config = dict(
    d_model=192,
    norm_eps=1e-05,
    lr=0.00156,
    grad_clip=1.0,
    final_lr_fraction=0.1,
    seq_len=128,
    steps=9186,
)
MLP neurons of a small language model. Each row is named by its layer, matrix (gate and up: input weights) and neuron, and shows model dimensions 16-143. Each number is 500 + 40 x the weight over its row's rms, rounded and kept within 0 to 999. Numbers have three digits each. A neuron's up and down rows have the sign that makes its largest values positive.
After each neuron's rows, "fires on" lists the tokens most often at its 100 highest values on Wikipedia text that the model never trained on.

L4.gate365:498527512509498418453506520536442499442443564497504530533530470438520488400515513433519547491515448512541492517467522545495539477561480467554505554555470483468501479536540515454507507542548485523513490456449491463482560470476521509575498521517547458435465507503509475529500489549533497430495567489510460512391495487534480503517428516443481455513499553491484472383587492475432522511496
L4.up365:489500477508385566495477505532508481549445564520499485496409481527515444526480424575459486555495426516504560486534483521554464533505470397527442500503449499559480548524474481513515498449564489467507570484616450543473499475450448529537573421476527476515465474487511508477485514565554524486521464492531512506453498545542482523479478529487518467484506536499469436455538544537513444544507
fires on: "ical", "m", "w", "iv", "ph", "pl"

L4.gate28:487532522487404468504465522364467433545567522503573518574448462524501546521549447514529501470474443539489519456473447499476457415561525496539495427571499506516547498503488530505483529477568537538493474489529526490517488505518438567525451510477483505487461480497498495504502565447482502462470544484510565503459533500509507436455514477502501493550475533539485493461548469500452520530523
L4.up28:495531501542568508524498497495445528552506502503504531478481537478498546534549524510432451539514468484515509506537548515530567484504466486421492515508543545532517485535510458499535519495479483521532539485456544613556541480540454543543511481416499557434590438598546455525542501448434518469490463476535554511475466564489352446422430477506478506498483585451488518482497558544475513526549
fires on: "w", "s", "h", "ham", "ward", "ent"

L4.gate348:484525421550448470515412518430484460510455540459537504557497526597464456470513541507541527523505475483456502548503527508461471470460448588489444506529554509492501464492449503462466517507508553462548552491479482467576493429434531494538463476484552464525437529463532429492456436486509483504509505514515470555501480488537499428532459539470495497476556532505524441496501440548538495431443
L4.up348:451564478433591486476534495507488534525534592515488529490530531530463478552508486487568552481481443553497462525468556477467522632534559531507448523504549504549514553485513429515522522545481479546478515530492535533469536486476510482520457547545486496559487514484506542483536517537448466524453498494553505484472478528526498493469550381488475484504492530553478473433577437471481473500421
fires on: "l", "u", "g", "e", "w", "re"

L2.gate284:486454493501556428497483504515442459528475435564488504577428493542490629481582492510483557546484457478541551514391483549536469510524522443606537473512564502482549449510492501537506513476454485539544514500455491439467458493514504544477524458543530520466558490447494438485558511518503515525459456508561583537523536502526504489433493469486562487514544485455520446599552558448554551520494
L2.up284:425558543571561560485487434551503415488503520460520476492518470531556542489492470558459481533517511495457530490517520571514499419446469561552548439514464523527568471492551512530463528474512474484564533487490438448503484502521506531455477535496443518580489548440536447508522461479476440546532480508570511505460491499528493505505511499428548526462524510520526520502559493468520513507448
fires on: "on", "ist", "an", "op", "ong"

L2.gate258:494496523505442485475537498540434518471534524514513573570437473532556494468558498515485457557415433509474465445507502528526561432514492558562533456551503631504483474481548539474498473508508467447463485499446555470559531466518476474474495520446478534476479497531448425492426518510505519435516563529475518553444559534525473548530555493468496473511513524509517483412543505531456493516473
L2.up258:529534501408466545537523561518475482466523513476478510515521509478487536531521527434480413530430489481559432511478577500470524433525511484420503530479545542510440479511549416549553520541513394493455484517460489522514547489537480498519509446532586519426521551544512549533510458463521529522450534507499480516486446525556499551461491584462431549520510516518473508480458510471489492525501
fires on: "u", "s", "C", "w", "es", "ors"

L5.gate12:498515506514471518511493558432401494491535487489536546561491437550487514480534453470510505505499411474481515514502542462441524455500504581466529461501548535492474485479477506495529532565478524469519497515454579527544553544489446547508436544481518522525526484574434476473545562414447502523514532494444522556462559482548468597487516444478467454540472496564550514460492468535582517489540
L5.up12:562504505463536486451533509481548504448515477493462474446526517555483537397444507517531529450480476469501494526477473464462507456479520488527538492523535555544543538515595471541463511573498543480521547489522544549537400541511462461521432473462472524484490501504473452507537497463521467553511466539475499473484582450582502493493565478486514449509399540600499468431480487567519458462554
fires on: " its", "\"", "o", "oin", "u", "el"

L6.gate157:521535489501537482511459488486525512509513558548526547508461586477506546531463452571515539500458518464482481459444435515521433515504491530561478457481458520545434470441527522497476512574522422476471458500435446470397558474452514522536520463517464457457478538545533519460439499529524573477472559578529508554494588513459513508488472461507504487479518469489481523468477478490573500449520
L6.up157:516480468545548509473475500446476545508538474463566551561451505450454519516569542489527550469468614427445529467534559543492492531491572484542561484525484420515500474512505513468488546526453436480455447609553420492381491511456536545491503522491452458570495435481458499529502423536509494470447558499506470511563510544544527442426491521479439492446493567483402513470509483474498486479517
fires on: " of", "ist", "ad", "re", "a", "l"

L5.gate231:504506521462516510532545485487427507501516466429590565509524539497511503561609500526470501508527495452517499579510495459484513432505525498469515505509520499547566496549478497494494484486437483459560507532483512525488510491527466493469525488483493531472457450526536451557469523524444528513501397482381503576495533494488520444534460415500510464530552563433558545515544457457479471505549
L5.up231:545479468506562460494484537441523468455500448507450489500484495507571424557474487512543452507521488471465518449521515469492507490444516501532585477408466489472472555475419506508507562510511498561563479557501444632525523549545465496488565420554443535513380532577462532540558502457499575496465504551405494490505529534524493495519503488486502533467538498475522488499488444460547553517493
fires on: "f", "m", "re", "F", "i"

L5.gate8:468525530511519471481495489590509573557526546517475501472412459463489520455512516501542450559524442519513519472504454499524464436503521494516550510463519510485498450473462522570424487528449471511476505450455600418562515521484440439429542510539456551468442497485474440571433496420532505531435452518517480518475544522488520479471546503413550501489522530537518445551525469551554514450488
L5.up8:504497509475531476502494470447576488510427510589482559436501495475451508541447505458465521483509528447416477495445523495484558555431525469560471444543516430436528538452431499460478555435488512510455521501521505437502461534473459514460537539434436458552505507479521442533512426506415435561473469490567468492431489489493410465481548493424516551479555478531539499488550538549489481491490
fires on: "an", "o", "n", "or", "orn", "e"

L4.gate9:460490467570493432537499514457543447520470425559435465562415484557538503500502474444517536512517532527528547561466496483471415458529514455467493432458534542491554503481543522499570595485465498498525549457522500512434485544477540481551490562425493476457543511445484499529511508516516429539548488564552529534475459536549476490412485478485481492484434558489489433530500466476463527468513
L4.up9:492502449533521480510473536490473491503495465487532557429481468536557465503464513500520569468539501463518535495447529467487484513479490466529560513523527520455468464501508493477541495507526471537579545546494488466504485508494513502435443407539516499487494550516494467515466484489512414543543457552548539472505513528541464583489542554465598454458529562427543458483520404486478431489517
fires on: "ist", "ow", "ian", "ong"

L2.gate199:512495455560612455481531481462475520509505493507451491413409536526405493522478547451521487466511525524516529476439504473522511491450460481502499506556580488551420407440524495499466465518490516490495435487471569409475510472535484467397498495570430507480509546517549509468460545480526519501484498427490573533531511557481524505530582492486553504547501531541496568481493584525480509514494
L2.up199:552523485508528480554478504432505499486473468507464506490409504517482451492473566384479412469554523497456554482530523427510546431389471503484548550512542481515475426588570525570478537512433465553543503493516482478521506491523457509513564449443547463527513548472540453493470554516482556430489467479495503546486462478489533483489516507463520440561581485526495543470462547558480520556549
fires on: "=="

L5.gate355:473486461464476437480510440554515511565471509457524510562515519449463513506543511471478492503489557424592519503559547468534499436483436506530482463454506514515529441482531448462536480463519461519572461479444509455529505491478506489516460515429464463533470490537500437484527514416607464461508550487551467534475535567542510518569519515489560500617437497597465459453496488475505447532481
L5.up355:511545446413439485478425499505528557460559525514526560517485489488507562456500505532584524531499488526443467566407499534499536516509507534525491563562450518598549569530581508497571520536501490483526486505546519551462551470472539577495504530556555481534519480422508502410488508504524469505521449454429468514536537532511480513515500440495483508451502560525453530530495453406492419483564
fires on: "g", "ice", "a", "u", "ru", "ro"

L2.gate132:445515511483547461550422531453500497507495428507423495516541448530464515449506456527503460546479517548474485529422525475501452534509498447593432512474517562541473553541488452460409484558470565557521456448509503497485485565533465549451492525470491410440479465431492527520562516486543538474575488529492492528462452546557450469502486428514433467601473536546533546472471519537418546487415
L2.up132:440538580530509514480514535476488523458484533396413507462517551457516465481481500508528561425532550460444568490478521444498515487459452475501518593469467530550473504440500464460488521448513495502526480530442438462468530443485499502512493472471558486509481510497560493433451523495468536485550535556498465506476514524430407481548500492498509439492523526457371462540474467482546516576525
fires on: "|---|---|---|---", "ury", "ec", "ial", " |\n", "rib"

L6.gate178:400510576475505510493529448542491518531525554533572482549467517473481483556557519479505459520528496507526459492481419442493496437534484499549452545568475462501568509540509547422502481494481439526457522465497516497490551519481483519421493494532540556550592472506532444470525554536489508512505467509496493555444461485557567456486505550464446504425542457485475442401552514513502476477436
L6.up178:490540549460547426522527490486496468590437449580485511533453500476463464497479469436402494556467522455497440478471484452496454483550548546466491562518492508518452493502563494504457483447492515490526488487422507482531507530488506493437536530497457555428515444437535500515486477528466591557458450609558431542491436475493524531507545491503503476462533430537464561505506551518490500500473
fires on: "o", "ed", "it", "on", "id", "ld"

L5.gate157:474484453524494516532517550517508466402501581560503543564526517529485575502503538465462498498515420492514512493472545501439549521462427540531495466469540584480601489469475529530483530568505482488548447497475547471519507496467561425446475506544532469473454544441525438475532473512491454474487499462537454554533518543509462504488562481462509532435486501570531525473515542506620497451503
L5.up157:580521494515498469475528501552488464444458510483474470442521527471492540540529411439588537566551462518470469501474543506556548408558499483499529507532515467466456561482489552508526474476550517522529481613538496442489549549474496492478534441496410511513509481544453527434529504473518420516469477512536490519536579489592505523576505467457471493517471481531500425517546496447500429449492
fires on: " ac", "y", "or", "c", "anc", "il"

L4.gate234:471436504459516516529510557468447423477485492506513557493543551516533463544498503526467619567479455467493540514478485500510439491499496519527573468544486488478515538557452506531500608490493545487537451532493537534521459514510517431529523569561482537477458542445482471435474469469452523494573537554476530575520512502507486474469470497420457402474462517538487460487558449471567479440472
L4.up234:523513498526525469565513542504489554535489450521511422511574479521472554491543534439477454536534487476501522519471472518596476474418558520587420457446499431466485524423432498536524550562497513487529532462482512459573483471439508532460496474466456556506457474480423470481475542447473516546549486467509498492512451455547530541484540494570537486432566407542526480506508486486504501454549
fires on: "n", "on", "om", "er", "h"

L5.gate282:544505445463501485456415513472480449509447548570547508521428469449523515537558482554448465515524544512531555481545467513507441514310476522522527478439535516478439510456444532559492470536563498484526497501461503505513518576484537432538500482550559566436530514474451529555450537441539540471508546495500464547453450541520542502515483565471525539464479563547496508492412471431476487521463
L5.up282:531485503518440504578416415439606481536462613563510489496501484553521497573497494461574540423458542528554476508484461505485481561470496563520487501457480429506431548474428512555524525477544545466531436433529518489542486552474518417513569498507515437513447577483534532576518502472503464504454543453497498504495500551514528549520560502506506517535534555435486486441490475511460511521475
fires on: "ent", "g", "ort", "ob", "ust", "arg"

L2.gate332:470486515569514465496523527462585534455445496538477514503487526460541528482589478561561536558531524520469493489462446477508500494508527500397511504465435537449510434526471482414469515496449530454520518518524521478466481489485425452374415514526535540484553510499474522497481556471487568547556505540469542519543520507465458481505453595503574525470475476553523417480494530527469427468492
L2.up332:471501520442522500455533533439459486443457481481391489464497570508581456394436564498490485495509508508494490481469465541460556490530473568510540509524470528458493538511529535470462519472559572452511448444500495470568530482461476585517440534456510579538433506473491496536512502497537475509543512508494477516520486504490527523517526554520385526568444512504463451463435461521478553524428
fires on: "t", "ce", "n", "s", " years"

L6.gate259:498415542470515490468454550537479494455470505504390535472484523504487523482504457509555521484540565503547541469477475535586486551544454435496493494540492488461492462489464454542460553480518520507552438420533536482449460510541557449474516483480464517530524533416576499585484512471544470492488615545473500529486533469445537475487496497491454492534478594441532531511491567561451553581596
L6.up259:535526495530513457436538499445529515500450505512466529520590460469512555499463542501470545424541451460455483490530471494479517525441564504480492546494465515495487551551539472526487558441521510479450549462512556485415498473397479449483550525463573508541472454439472509502478520531499496487498502488512566466454529534553540523469498522502431458501358512544530487454466494438481501526472
fires on: " |\n", "\n", "amp", "f"

L2.gate144:533533581509550443511494513456516507545547489445522438503490491491506494451548505570460467528503486553496502505433476494491488476485471447509459535494448485492563531535566474478442569549584550505510550505518507452492540450511440547409436416517543498471501498476564491559539426426470499512460538549450519497566474583471472508503425510520561458432476517523511520443563458488491471446508
L2.up144:492465519426573514452521555570535514503513480520389413473428526508556520477514459498523532507454499480520523447450487483506505474513478506460507511478580537485456471458430576595467483591614466492469493532549519485575516515488470497544528414457525477497509527549502516600495528434513513469446506526436398507521453495527456501516487510465568502502448505525546514443514448508515565486413
fires on: "t", "el", "s", "th"

L4.gate207:522488536451532488409507477527511475526524589513483558579510513530495436495537416546533509521560487522598490479469529520555508432433492541526565483476473494494453542542445456418582597503448395571480522540521481559492455441489509496543472506600545487510478507493497459518503519539507489568457536443516521541466480527532579507486498481450475446484538533513558468444483532485565489484500
L4.up207:526569527473529441491416574476503498533436438564452432519509435474470534437481519540539468495486428464525534560471497572451374534505563563506467531448503514550489485518587540407522508512478524503477485438488510514451465537572526547499521540472558503533507488455502482561522488514454523560526488469523464457459456489536533507447473535561517432493502497527488466467512433515491511477473
fires on: "s", "on", "ir", "ed", "gr"

L5.gate333:510474559463490472528478490541505430484502477530519542490525517591490454478476520545555448490498473506547541448493599493537461578492490530498553516507464513524509485548465479503517525523459510495460463488475520531432554464527555474532470545560456501497463499484566466544485519477430517425537484516428480530558510537561537481476510620508508471481537564545431483492535471512529469498473
L5.up333:439447516430488492520450491509573536543442607516509505489549557487546540504431521555493502500504462500499455503467526465543543466513501501492453501585481495506442550544446448520449564564429509560485427435512541479488448455521475573508522538498530436558486527518440513518484527518552513525564472480497489507518480501476479508523540447472483494544491540467502548499539499504490472543545
fires on: "ol", "o", "am", "he", "ut", "on"

L4.gate203:433467511542429439535477546469516424415451567519425506501490485509523487453565457530477488455491410525442545504486492502544515499447446543507472487487497518557552526531477458490514510543478501572503574553497483546497492539481496440541423536507495482455514517437522450553506508463472463436517429485450545539479455491525511484568480509471503539427513501492507503412487498575490484487546
L4.up203:488499492494494511455527576522535512451449490547519466447496624488575494467490563549435534447496468520467469466490525479509535495531505492523501472516625394576500479531511494435444429527443495507491427500463496555433481488533530467529449522528538452499577495474424523513495542491490480470484497526486449478542459498543526443407529559510560576453543471497434464532525503563449496568504
fires on: "im", "on", "che", "ition", "am", "ific"

L6.gate217:474528490523507507487569512526538398486545464525506458499527540511531436508473539568508500462525504452600464571428453500498568474588429535528501538469523497529547579477547526499512522538446558530548477480501461466553592490478511483545540518516482481509464484548499438516553482514482535466559471548486471508492514604575532446475507501443447445516443557551506470521471407485486497529485
L6.up217:506437573531512476444525502468589482520566515533515458454527501487509531547481530490528518469479457468468479468487454423501524495439531496502470524460540493506543489555414515472488484556498492485475498408482495418528519465443532503454486418539475396558538474489469483513503494469465441503506474462489428496507499471546449536503504391507484456514497466483538474517524456478525503556464
fires on: "olog", "om", "er", "hy", "re", "if"

L6.gate169:424432609487520471485459545480459470510469493488424548521468506419454547503508462524498493444444438452574506543415408505526533511530500477466471565472494483455450479506487460468500482503514502588470439479450529514416430485460579518547482464524454552462507480533476526411526550495495514381524508472537483535477545522528530435451504459494517492460461499511482496548574468536454551472450
L6.up169:469519521548521567493418512504493517557444495408526482561435519484569497565453528527529480506449465515434559528479516498526536445515479481487516505518540494485449454469479501536520531485464562462463507523460463534391510451470505568470507488516583464545558465482500502406469461455562492425536485482500496537490531525481450527438541484512494468501511449459508467466469560463517475463480
fires on: "il", "ic", "arl", "am", "iv", "m"

L4.gate131:468480467525484471539436478450514558532498468530524569484431535549457477473519411457480458534539530517551519534528549569475446523544561438489430499499508593533524517414539457500503514471516534496477438511494488507389508498580494446480528549485472458455543474496490506554542501530481563525606582495456504505481497488509537531463495551510474503540476513486480495493450525524444513514546
L4.up131:459514494544479486442510431549531495498492545466493570428474514576486522473500527479473494485468458493492480518490470476417487547530569463511591527492476573516530460517498426505469547513531527521540421510519580526444528530513434524488460537479512521476431424482499523493470480514502539515485482573415530496527472508497468491535473447444572463534519545518458501552488480449495510541540
fires on: " |\n", "\n", "6"

L4.gate354:531513473571499465432518470549399430476494515542457537565531549457493543565461502490482480586489521442527463515521497567459532424498471507589502449483533533511511486458511440469567491465525598429504503546550505494524608520451518532529494498564521453480511540497434419518487536537481471484436504471495492555458506410474498502509464483434520482506484482438487456489522480526496485515516
L4.up354:542479503564469516515516550500479425467470446550484475472496535515536466517510493465481550557489479543516500576510457538448345518501573524498535494511496486439522440504483542531466478451438598390530515525430483489529485479464460486364495587555479460506480476450471538506534500502468473539520510523478585531464586493444439511503543552476495444496494462471451489526484452500539442486428
fires on: "ar", "i", "og", "ug", "b"

L6.gate137:452477513507452457511496436510515536526468491516530527478430506531479538489548514471543494530473453547479469521448502543552494431486480491515469490556515500466570450544520430473526467433447506551418420494508539513478512452557477400496509513503489545506567470577502525494505475492551478541482508473590455540511549496455502488370500399512448523514521544477491502503492521463514486550430
L6.up137:476464526545500515491489428452522511477499524547536562548460494525550442520447541558531505476454421557495448483554559477496543516493502464473492481500496536458548516493526428456511494484540550548485421511490520442517456507508485505558534520559482551492547564593522496527523577512578456537468471488537502533602424476512468498466534514464468524530563514498537523550511559516544485484523
fires on: "on", "un", "in", "ut", "n"

L5.gate170:488525470474437491547496564509489530467455502428474488528509505606509492544552509459448534466461601483448441490456488486508502520516522525474479523518468538529505476523546467486509512519468520516549497497472494491462460438462401469532495566441461486475494515561506504549510476431494445521520556532482515543475500487495537545477457498436566500516476521526518484419427446522588455491507
L5.up170:553487442540447523507464509495495517512601557504541486473509473576448542516464511559515534413528507503485493446464498486547484517527552448556496511504525496523605534520549498447457479544597470470526479486524499519531467531458552469555494495533430436563592478460450449484518469416491473485449545468475533525500521542497533491472435558473452507497567586501511437556453463504534507484466
fires on: "el", "u", "ist", "l", "ack"

L6.gate261:516560544513476480442561446486396520479527519490471542543486520532457538443514411496536578476484421560542477564487567484460489472496518575540459416464492498544563487478545451454528521558499498494498474506454574449453494445528550478472497468473481518508541496503412457527505513500494523476452520445487580529466495511542449503446510503475569497499412577516455508479578540500496538503539
L6.up261:463538532459471477518491461504521455578526477597552496552523527519454423420474464503492474554445473512512516476563477486457566438488523511437501453543426486421529478538480425435464577549497516496445548517419476525470447480545492420498530482510516520511547537497497495447410534512445507498459474556480575481455510475519468556528555524513511518521490543514397572449529523523521472456598
fires on: " its", "a", "u", "ess", "c"

L5.gate43:496526476509517474501555480446508566554544558581461523498531522495404459527512481391497539493533468480447517477453489386473514510453442498509423522526558526530502518522499434498512491518469481528449470503454532513511468438501462503456489521538547497490511478544467445503530551493442480521466544575438531541567510500476527541526537489498476550424573478537466492548501522526448497502496
L5.up43:481481510495514453546558590516549474476470498480489519475475564459485505542497452426512458547432544475493546482549474492478538540487521446519476526466518486515535501492503500497553488434565563485491538529440559514550500481441490535506510552500501495443602490533557477480466521490468483601550515496480530493455466489489562471533495489512496486433553439425510514558555546396409428440521
fires on: " R", "re", "n", "enn", "os"

L6.gate185:412478522456559488452528555500501535555499562410450523497463517522545490518514476451547491554431534501564456488478449485549442467423465563507521564503554465511498506491418477497504532511473483534452546446511436559439516462492518487460521526556480508490466489485442433587492427475472470479393451571486463493536500556452535493534456535480562510496480497510423416472525446511486467452510
L6.up185:538422517531523504462546483513422484484506563471553489549512541462467489505505503482494517561513505576541538524543543502537542502506502464496507460472469601526469468466507477527462483432504502441549503509381561476485503468526507500489480481532498536488501508444542474515569490476506474457511525535463601499519588555519468501511449485467507527479565491520480509487516521550515510573492
fires on: "s", "ts", "ities", "ers", "ents", "ions"

L2.gate324:475572535529556474454478418482572536445469498532482509469488500464477538451505532488526490558408471546484458542528537551471462381530562450491485483506519438529413468502545471548509470522436508454494398407505530528408567517497547561498474491479480458462478550518518485488484577529537509541559467546449533567420527497535473483452495527480466522525462592500488555463476490547508494496514
L2.up324:471519535492525537469516459486475478494489574544515477515456460488602448533513479481476479530539474517449497500561474505486460464514555449499495573514513470572519460454468520494440539540655492511507499533541500572519487532443482536495471507448477598413548497458555449535482455532538541512537532515473457517481468512510495485559509514504521522499493519495411569490492473565540471469561
fires on: "c", " |\n", "ont", "ac"

L6.gate30:505526508515506527496483543529530471549486456424526485554405557434509499495512554454548480538517541573583538515508467489503463527497475475489499472473456550569487515484497451531471523511512616467418505483522467433455500509545439522494497415490505439520407512491502484550506512481586504474457500526528508514474555485438474467467475542498543542482490478523484486500558478515486504511483
L6.up30:481492495478531467510469450424487536488541495474474513389527502478504540427468542513514551468472472542573501485472555551498510513538479585522529487454490503586449463472527540451513509498489591504464537529465589513455465434505484527490444486414490482513480451474540501494528531530453489486530520519541512473490425514528450413494537527529449431535515547538500561458526409476529548441508
fires on: "h", "th", "s", "t", "ol", "at"

L4.gate90:493501442517582460490525532534497438464580568495507472524433495478558449464433445478564497492501516530582573517479500532556522493489506466526440551476507489500470482536499565497450497506477461513515457529523401509518452500477461508446466550570542451463415512463518448497548577445422472447505462410514502536514532465530467501480531479513465475532466488513465500480483502507464495476575
L4.up90:507555458453512514464460516541501467499541499539541432508500506578500485482463498625510438508570529516419517503479467500494498509415498439445487561441502519473478537574458570462441487517503465474536566456483535464510482494427498578519538473438479544544461477439477487475532562464521549452519490514517555539493511498578483491538513438493513489509595499548508470570512511542449585531488
fires on: "==", "N", "y", "W", "ect", "E"

L5.gate133:574500507486495519488443491443485443511576539494558506555436528598428578544535507518457545458525443517489537490479550571470468527457456544459554465476524503490578516499446494493507547518510482566476526482511505493510512538534525412495514495504438499439428525496530496466540512437516499456490481495569584547460551494460520497466535538503550497520476622473462470449512576459510478474518
L5.up133:457471475457513484551552444495435442480471538441515434526555478489469520507571487540523442511515483498417541496513471517559434434481482455536519487485461508538479465502486491490490477568493478500513455517553481434477470514516570462443498550530396505464530490558522482517565489473465470485522439526442474478499555465552511528538548462519428525485442555533452505448479502486580553538480
fires on: "on", "u", "an", "al", "in"

L4.gate123:492506482519458480528490421506503507478497494513477563480568582514508547558493505460448508446425482454466440514476577514525430439432519464494486548537500445455471521511463494549457523499504502503467490500525515487525543514467434552523513572501496511470480527492512485570506460465517525501486496471402550540526535489516470479472402572459481536548493458588569509506454494479534461470485
L4.up123:489567498592440520490524491518553534460460526507487489523479470462460517554556595494531528506422484443437508561596449533538471469512488488500395519503561559504517437478482561515548435483512459497511545435545504554474504496490525464413438535514524494481500563503519517559481507606498467483462498468476559505542415481498526466517524552453503488504517500486487480489524532512408504480515
fires on: "u", "ag", "iv", "ot", "c"

L4.gate114:461490487517581503430482451476471526463490520550451490462535495563489532472533498552471502481508433441486446481476537464481497459458583580468488502522553474493496531426503566539544535535516521472531572463445504460493525443527505485524463491449471497480470517476531481433486487550570518511487482536450462567483528485544513479418428497451488536439459517596485523471505533507523478458419
L4.up114:488516601446479531483527439488468492527501586562478553524497595486545514511522499503491533551480452441490480545507516565465517497550481488485531551527523539477511527514536514463493457557543474440543533499480502466478437467503492445444516499482536494483534455506481525511492497502441460519507525536520488506498496581528452421557524551505464549551441496512451473533545559521542468444528
fires on: " spec", "c", " ac", "u", "ul"

L6.gate369:515546411453543481492532446482467474527495529535532482543544539436533519583464492517464530554506466578413449549556531508497490522472510546496529487442421441528536506574444477500505535501456499456493463485520569437499465566520496511545522511501452447498520501423490461420541533487514544501489581507491448572497548598493430506422515444458568559493458514488513491505531571441561467488518
L6.up369:461508531536497512538474452530504562490410547531482543530476534491540500495485526539488486515536513544554433490463556544625545579431513512494515487525495527406450561507521434504478520462497525501516501490458498439570499527440571477490506462556544552505562453519502415553507573497494540530462547498546540504553497508501417493535567536523480568446455514450485504537517498496517517505524
fires on: "st", "on", "un", "our", " us", "te"

L6.gate307:483582501524503480501489502544523482613493551555546555506450444534578452523519520529529516482538504465501505457506513443470486461577474468524547501507530507525543508504568499500520528465540489559475495490450507436523475533504488525442475533485511542487434554486497450482529519565505465515451501525466583507510484523514534549533493524471524536432526512471488450508591511555457480524537
L6.up307:501501566527478515449535441533443527544494504473552553523495496495513533555534461522469567549439547464468499466534487445515527516516560535480495469513513452466503424561449430514532530431520494457452524546523517434519549481533438455450493451471511491463479507526513480538451536452458504523493444503480513527453559476480448528462434499454471537490509544484620481557536470463430503468518
fires on: "ce", "e", "ri", "n", "os"

L2.gate25:469508551466395491515421543496426466467470500512478466562451461466564542521507496540449494536560479546536590553486530465574489436487469506449493561602459451528524491489500548489571474462546564475508533485508380513543503517468511510558535469565519498510522470484504489567549509573516535526510566536548554545502532477523449546505526489429525445523540531507494483463476461528496522540568
L2.up25:493529542442499498467492413410477499476449472397461518542457460581520435470486494461557493516517519574454549540597468499473526447551456458519517540466545532529459510547549483532501468432581477460465536550525463471469447473500483549521495528518525455457447456468542451516486508526482504514539581498571493489502524542493489523503551558475473438496540481493460524527471521489488495460499
fires on: "h", "m", "t", "al", "w"

L5.gate117:446575480460504498474459507477530456470478476554500573486493516580534489542538519484518571509509522519461529567491455481483527521552500471545507541467460513558500467543514440495526512430495481530486525492492559499580516491495449472506486459483595475507523425473535454543554539496559478529468542493533529533513593578478506494485484556448480447458491589530493450540609452455528488466479
L5.up117:508456480479590505471500524495534553521471511438525485478499402487567458469618542462468458510518539437587480510496465451448517456488518457499511555572475515465466416472468452533505560521479449567487535555530481534514498481510463511507434422561482548503506511529560506477541454461498457492495492479530471497455458537529519536528519464524485478427560489561488520554493444493524470479495
fires on: "ie", "el", "ed", "is"

L4.gate156:456497431455497461539456580515440452502505512527485536502538527460491521537466402521550470482480529542491491460509545538491519530465429543518510516488504494498479514556440473500501505545447451502453495476501589467501516482559596453470504456552505464566464490482553481523544472545491508512511535431548529549527543533455518509482491526488515554413524524481480470536577475528568499451491
L4.up156:533442446426440485436422488545534499527476512531477495552525515496535482493455518512537527482443522536540522484563485483473458498429565461488507488393515489518469480405491515459501560476502494484456492473425558496463521475502516528526477497496482416444478472490513510471450515517511481537498487511593494494505471436506520415525455498545460513443473563490493539483500442493455488445542
fires on: "ir", "al", "h", "we", "on", "ber"

L5.gate264:416512522546573417460465471535492463514494503534495532510436483479523546530486526487502526472547538459501471515438487452530519500538505412543431509438518510591425531487449481503529439503461490518535490561494464449509531547540461535552544498526461476493490528413554479569573508511516469500447489487552480534457509531533524520473469472466548507516492478463473531449512515511557491521475
L5.up264:482492433539485475432521462543456587492510543568514509506456528521542472502487493524501451504500498526487527530500508525499558526449532444497471485505496525504506406487376504514443491533504478520525503561523550492534546505461419545509569566475411487479524479463464476565422515555493502464474531456477536469508497436438500557457498480455502507487483495492476501341458511513509503463476
fires on: "V", "en", "od", "s", "h", "ud"

L5.gate23:538445492480508524483536499511539552487494601453492537569508549483452485499571486487560522560465506550540536500507460412577494600534488544492420527512500494548471477523492475513463477484442485565447552532494525522447499506519490557511540505550546503433495476489464489484500474476535473416444501510451506528533465473465564521547497476530505443490454536505454439478501441510462506526484
L5.up23:500563505456443425549477443478522482571462507519488507533520539536520500443566477534498584469556504437563526460434490566481442457504466451515419551561435520495479429490538424458514425438519542519541476582500407532470464572538469547513462517544425549467490498491529496419567447485460547431498498493455535489508554503476498538567481563552407523472460504461481517482539477502542461488541
fires on: "es", "s", "ers", "ings", "ts", "ies"